Part of a small language model's weights.
Size: 12 layers, width 512, 8 heads of 64, MLP 2048 tanh GELU, 57.6M parameters.
MLP neurons of a small language model. Each row is named by its layer, matrix (down: output weights) and neuron, and shows model dimensions 304-367. Each number is 128 + 32 x the weight over its row's rms, rounded and kept within 0 to 255.
Before each neuron's rows, "fires before" lists the tokens most often just after its 100 highest values on Wikipedia text that the model never trained on.

fires before: "|", "\n", " and", " of", ","
L3.down835 [156 165 120  81 122 104  99 144 133 139 172  83 135 104 126 163 131 152 110 116 118 135 127 164 153 142 113 112  99 100 165 139 172 156 130 154 174 134 116 145 115 200 105 117 137  76 107 100 113 123 161 146 154 156 185 194  63 106  89 144  97 168 100 101]

fires before: "\n", " the"
L8.down1752 [146 149 115 149 169 102 139 109 158  92 101 161 171 126 144 144 143 112 171 170 114  93 177 123 185 143 142 165 115 128 156 101 133 146 151 103 153 153 157 172 101 166 183 126 119 164  92  94 133 168  73  73  99 147 124 128 117 138  43 128 124 143 105  68]

fires before: " 4", " 3", " 2005", " 5", " 2006", " 2"
L8.down321 [ 82 136 136 133 195 151 141  65 119 108 138 133  95 111 110 147 134 158 219 108 146 111  74 120 141 169 141 126  64 203  95 134  63 155 136  97 240 114 115 102  68 134 128  68 136 129 143  81 109 178 131 154 171 136 114 148 154  96 156  85 119 206 122  95]

fires before: "|", "\n", "-"
L3.down55 [ 90 138 125  92 122 139  99  64  98 146 108 140 148 142 152 132 158 131 104 169 140 149 103 116 129 117 107  96  89  83 165 127 103 127 125 132 109 130 136 124 182 204 138 108 155 156 103 153 141  82 194 149 155  78 168  99 153 142 106 137  98 128 129 138]

fires before: ")", "),"
L8.down509 [ 96 145 108 141 161 105 109 135 170 129 119 120 117 157 163  87 194 117 115  78 109 119 112 218 119 119 109 102 119 110 129  94 124  87 125  94 129 125  89 124 134 152 123 110  95  98 143 118 145 158 150 137 112 186 130 154 146 127 149  81 116 188 123 159]

fires before: " |", " \"", "\n"
L3.down96 [121  86 189 151  74  82 125 142 150 159  92 131 137 123 134  59 120 154  97  75  97 113 106 123 120 143 113  64 112 123 162 158  74 131  87 103 140 118 152 129 133  68 130 129  78 105 124 126  96 157 134 118 151 125  91 109 176 160  82 118 161 152 131 155]

fires before: " |", "s", ")", " place", ","
L3.down1895 [ 98 118 147 154 129  57 121 130 158 150 175  86  95  96 141 110 166  91  69 149 117 180 112 130 140 133 119 107 147 146  88 139 160 135 124 166 104 150 101 137 121 152 139 123 123  98 158 119 125 155 129  82  23 101 114 144 101 108 121 179 135 139 140 162]

fires before: "\n", " |", "-", ",", " Assembly"
L8.down1373 [142 140 170  97 103 113  97 151  94 218 164 186  55 104 138 141 164  86  97  86 106 113 124 120 112 130 118 127 122 107 138 121 143 124 173  93  91 120 124 116 130 131 105 144  73 100 109 151 109 143 142 135  81 116 149 153 185 111 106 153 143  91 146 244]

fires before: ",", " and"
L8.down92 [116  83 134 146 112 147  93  84  76 158 134 159 124 167 176  54 129 144 146 160 110 155 168 187 152 139 190  97 148 173  93 122 138 165 131 101  83 172 126 124 187 114 136 162 211 120  97 153 185 173  91 166  79 164 144 111  52 150  90 131  97 179 119 114]

fires before: ",", ".", "'s", " in", " (", " to"
L8.down753 [142 106 174 183 143 165  76 143 143  60  88 108 128  90 160  88 145 112 162  96  88 141 111 185  79  70 153 151 122 155 182 128 157 141 111 172 120 174  92 137 144  82 121  87 141  72 130  99 145 129 105 167 149 148 140 164 122 121 123 139 143 108 145 105]

fires before: "|", "\n"
L8.down1303 [ 98 156 120 100 198  71 138  79  97 111 103 122 145 174 125 121 135  81 100 131 174  97  97 128 123 121 109 104 155  67  57 176 118 113 170  53 104 130  79 137 113 166 171  84 142 102 120 121  68 172 106  77 175 149 117 130 155 100 138 136 156 137 128 135]

fires before: " 3", " 4", " 2", " 5", ":"
L3.down1845 [111  91 129 159  93 137 163 133 161 113 125 159 138 138 117 152  34 133 175 134 149 172 162 132 106 175 120 187 128 138 167 168  86 183 185 120 166 100 107 109 104 156  93 116 117 100 144 115 141 132 112 156 167 105 175 197  92 107 158 140  89 146 137  24]

fires before: "\n", " not"
L8.down707 [ 91 150 102 124 182 144 155  86 113  90 112  87 193 186 104 132 201 143 126 165 142  59 155 130  90 121 115 148 112 149 104 117 156  92 124 132 166 159 147 143 138 130  99 155 186 129 154  77  84 136 190 113 177 127 192 113  71 152  97 144 143 147 102 126]

fires before: " |", ")"
L8.down1557 [ 90 147 153 147 141 100 113 144 118 166 113 148 101 158  52 115 161 143  91 142 152  95 129 133 124 146  95 120 134 112 136  91 135  84 137 116  91 159 106 129 146 111 127  94 137 115 171 149 123 199 190 195 159 169 141  62 167 128 168 128 137  98 116 119]

fires before: " in", ",", ".", " and", " on", " at"
L8.down540 [127 138 126 137 118 142 130 111  92 140 128 113  80 109 110 104 125 152 188 180  99 165  62 144 145 130 167 160 139  97 128 109 146 159 162 148 112  95  88 131 198 127 143 177 171 110  89 169  55 165 107 133 125 114 114 120  88 168 177 111 199 130 150 114]

fires before: " ", " (", ","
L3.down740 [122  98 114 105 178 117 104  92  98 134 119 100 143 161 159 138 175 107 130 111  98 133 197 127 130 111  74 125 138 148 113 160 183 117  84 149 138 125 140  93 110 165  97 100 156  94 149 145  89 103 112 181 119 176 136 185  68  46 106 164 105 162 122 139]

fires before: " |", " by", " and", ".", " to", "–"
L8.down449 [104 134  93 100 137 131 175 130 150 107  43 123 142 133 113 138 134 170 132 133  92 124 150 145  97  84 168  89 115 124 162 149 168 109 150 114 118 162 131 149 167 133 178 107 132 119 135  95 192 115 128 177 116 131 160 143 140 151 134 126 125 149 159 174]

fires before: " |", ";", ",", "\n"
L3.down621 [114 157 172 129  69 153  97 136 126 150 105 107 137 141 138 122 115  90 161 123  72 171 127 166 118 103 122 104 138 185 130 200 150 205 110 112 125 197 125 107 160 134  93  93 214  96 147  81 113 135  72 188 121 157 122 131 113 161 151 119 108 148 126 124]

fires before: " to", " by", " in", " on", "″", " as"
L3.down1579 [149  82 193 113 154 115  94 140 118 143  90  79 155  91 148 151 163 156 119  62 145 118 107 161 136 133 157 151 123 154 145 183 113  84 188 155 138 127  50 101 136 171 113 124 120  80 123 131 169 137 141 130 176 115  92 133 166 138  77 144 181 115 120 146]

fires before: "|", "\n"
L3.down1778 [ 66 122 178 115 112 135  78  78  87 129  95  89 108 137  97 149  85 166 172 106 139 160 105 173 109 143 120 130 133 100  93 134 141 129 135 122 173 124 158 129 140 143 189 151 113  48 118 142 152 174  64 194 174 149 117 125  79 130 134  49  66 132 170 192]

fires before: " the", " his", " a", " World", " of"
L3.down939 [138 124 155 142 141 124 146 124 106  76 131 122 114 133 124 143 150 192 115 181 139 122  52 120 177 144 127 128 138 143 148 110 182 154 109 124  92 158 146 159 149 134 125 102  90  82 146 158  94 113 123 126  50 157 103 104 164 116  80 120 146 121 141 148]

fires before: "\n", " |", "-"
L3.down1364 [125 166 112 123 152 145 172  87  97 152  97 174 133 121 139 139 167 116 102  38  99 178 126  93 176 136 106  87 152 124  71 137 183 215  90 164 101 169 101 109 118  98  68 144  89  76 162  89 108 125 140 147 112 140 170 114 135 123  84  93 158 146 141 190]

fires before: "\n"
L8.down1497 [118 140  89 136 155 143 151 154  97 149  59  72 117 163 117 170 118  85 103 141 108 151 120  98 106 107 173 146 128 124 148 176 149 115 135  78 126 136 158 142 136 165 153 102 102 159 123 157  91  98  89 127 141 115 109 135 121 100  92 125  85 113 110 144]

fires before: " |", ";", " ("
L8.down605 [156 104 147 119  71 109 145  94 181 119 103 165 121 160 147 123 155 150 163  87  97 162 164 164 143 133 182  93  91 111   4 130 144 146 140 157 137 136  93 178 170 173 142 117  99 110 151 157 134 143 130 150 120 113 173 156 121  81  50  98 153 194 126 153]

fires before: " |", ":", "|---|---|---|", "|", "|---|---|---|---|"
L8.down236 [162 153 168 196 124  80 168  74 136 137 125 178 189  69  88 125 168 132 109  96 155  98 178  76 128 142  78  73 143 120  85 135 148 107 173 114 109 123 120 128 103 115 179  89 112 109 110 126 194 120 129 149 125 116  60  98 173 119 103  94 138 148  90 161]

fires before: " |", "|", " ", " hold"
L8.down1131 [132 154 140 128 153  95  79 163 154 142 189 116 133 126 160 170 180 150 113 117 113 135 135 126 189 140  97 149  98 156 107 129 116 117 115 104 132  91 123 118 142 142 117  93  73 169 166 146 172 127  69 107 115 143 152 146 119 133 127 124 132 120 234 136]

fires before: " |", ".", ":"
L8.down1367 [103 170 220 163  82 120 150 109 151 142 148 144 170 130 165 127 122 116 145 128 173 150 144 179 133  93 148 185 125 125  41 116 154 155 165 101 160 122 115 102  96 128 178 138 155  88 111 117 156 161 154 113  92  99 135 111 134 163  96 115 148 124 167 147]

fires before: ",", " and", ".", " of"
L8.down1585 [147 164  93 140 140 147 174 137 104 133  85 118 125 172 188  88 105 147 137 219 108 149 163 163 103  62 129 177 155 121 150 169 139  94  59 111 118 123  70 172  96 132 140 166 156 125 136 142 155 194 163 135 155 148 130  87  81 155 139 138 124 103 172 172]

fires before: " |", ".", "0"
L3.down1391 [156  99 120 146 109 122 116 158  82 111 214 155 108 183 139  85 184 130 112 139 157 164 125 150  83 131 121 131 169 145 173 140 156  80 197 127 121 124 102 128 173  97 190 148 109 104 139 158 154 163 123 153 188 164 149 118 104 131 162 145 138 172 144 152]

fires before: ",", " of", ".", " the"
L3.down847 [ 76  89 115 132 158 154 187 148  96  82 151 134 113 109  98 122 148 148 112 118 158 145  84  96  87 168 152 114  96 183 124 114 149 131 138 133 139 115 186 190  80 116 148 135 175 162 124 157 163 132 105 148 111  78 125 147 174 184  84 114 114 101 143  91]

fires before: "\n", "-", ".", " is"
L8.down1704 [132 176 167 105 154 105 109  88 141 138 157 178 141 138  90 124 122 105 135  86 148 117 116 153 123 160  99 136 117 100 102 165 126 121 125  62  92 144 134 110 157  67 105 110 154 126 146 147 129 154 176  54 101  93 160 121 104  88 207 183 112  95 144 134]

fires before: "\n", " |", " from"
L8.down1284 [141 175 153 128 111 120  83 119 154 134  84 106 156 114  97 120 135 101 154 103 163 102 166 121 106 129 107 134  91 101 155  76 145 105 115  96  34 119  89 125 116 168 147 146 157 166 136 176 125 166  96 147  94  85 120  91 108 163 178 153 118 133 188  64]

fires before: " |", "\n", ")"
L3.down39 [ 90 116 158  84 162 117 140 126 101 178 202 190 130 116 104 122 126  85 105 164 170  27 122 133 131 146 159 113 125 115 162  90  99 167 165 154  85 171 130 142 135  85 144 126 147  95  91 131 104 158 138 148 126 112 130 111 118 142  27 105 176 113  86 127]

fires before: "|"
L3.down665 [ 99 122 163 101 109 122  72 128 117 107 107  54 138 125  56 108 113  77  70 109 130 201 148 129 105 142  71 147 140 144 119 110 147 131 116 144 106 145 143 133 161 161 157 140 120 132 154 165 169 156  73 123  28 117 132 175 110 187 174 141  78  55 149 103]

fires before: ",", ".", " in", " on"
L3.down217 [117 126 127 194 165 128  95 115  85 133 137  71  98  89 100  92 126 187  66  84 112  89 148 127 159 131 182 142 109 157 130 125  79 182 183 165  82 130  81 122 120  77 166 130 147 132 133 171 105 181 139 129 136 126  60 123 169 103 169  98 218 101  67 131]

fires before: " |", ";", " Court", "."
L8.down754 [153 114  96 117 118  70 154 113 119  99 115 117  81 166 150 157 165  87 167 103 124  76 141 217 111 122  99 126 119 115 110 105  98 118 159 153 164 144 195 146  77 104 187  94 103 112 133 131 165 157 148 167 171  46 136  82 154 162 112 120 147 151 146 172]

fires before: "\n"
L8.down936 [149 175 112 181 135  82 127 150 111 142 138 135 177 170  91  47 155 129 173 131  25  80 172 131 161 156 145  46 188 131  76  75 121  84 140 130  97 143 124 168 127  95 140 203 140 106 125  99 102 142 151  71 152 151 122  91 116 145 145 146 178 144 122 126]

fires before: " |", " (", "\n", "."
L3.down619 [168 101 149 109 129  55 155 155 109  98 138 126 115 162 119 134 152 157 168 134  56 143 134 158  80 105 135 105 139  69 196 148 131 153 156 146 117 127  85  99 143 173 102  45  85  96  96 188  72 142 150 193 126 136  98 191 141 126 159 156 127 123 131  86]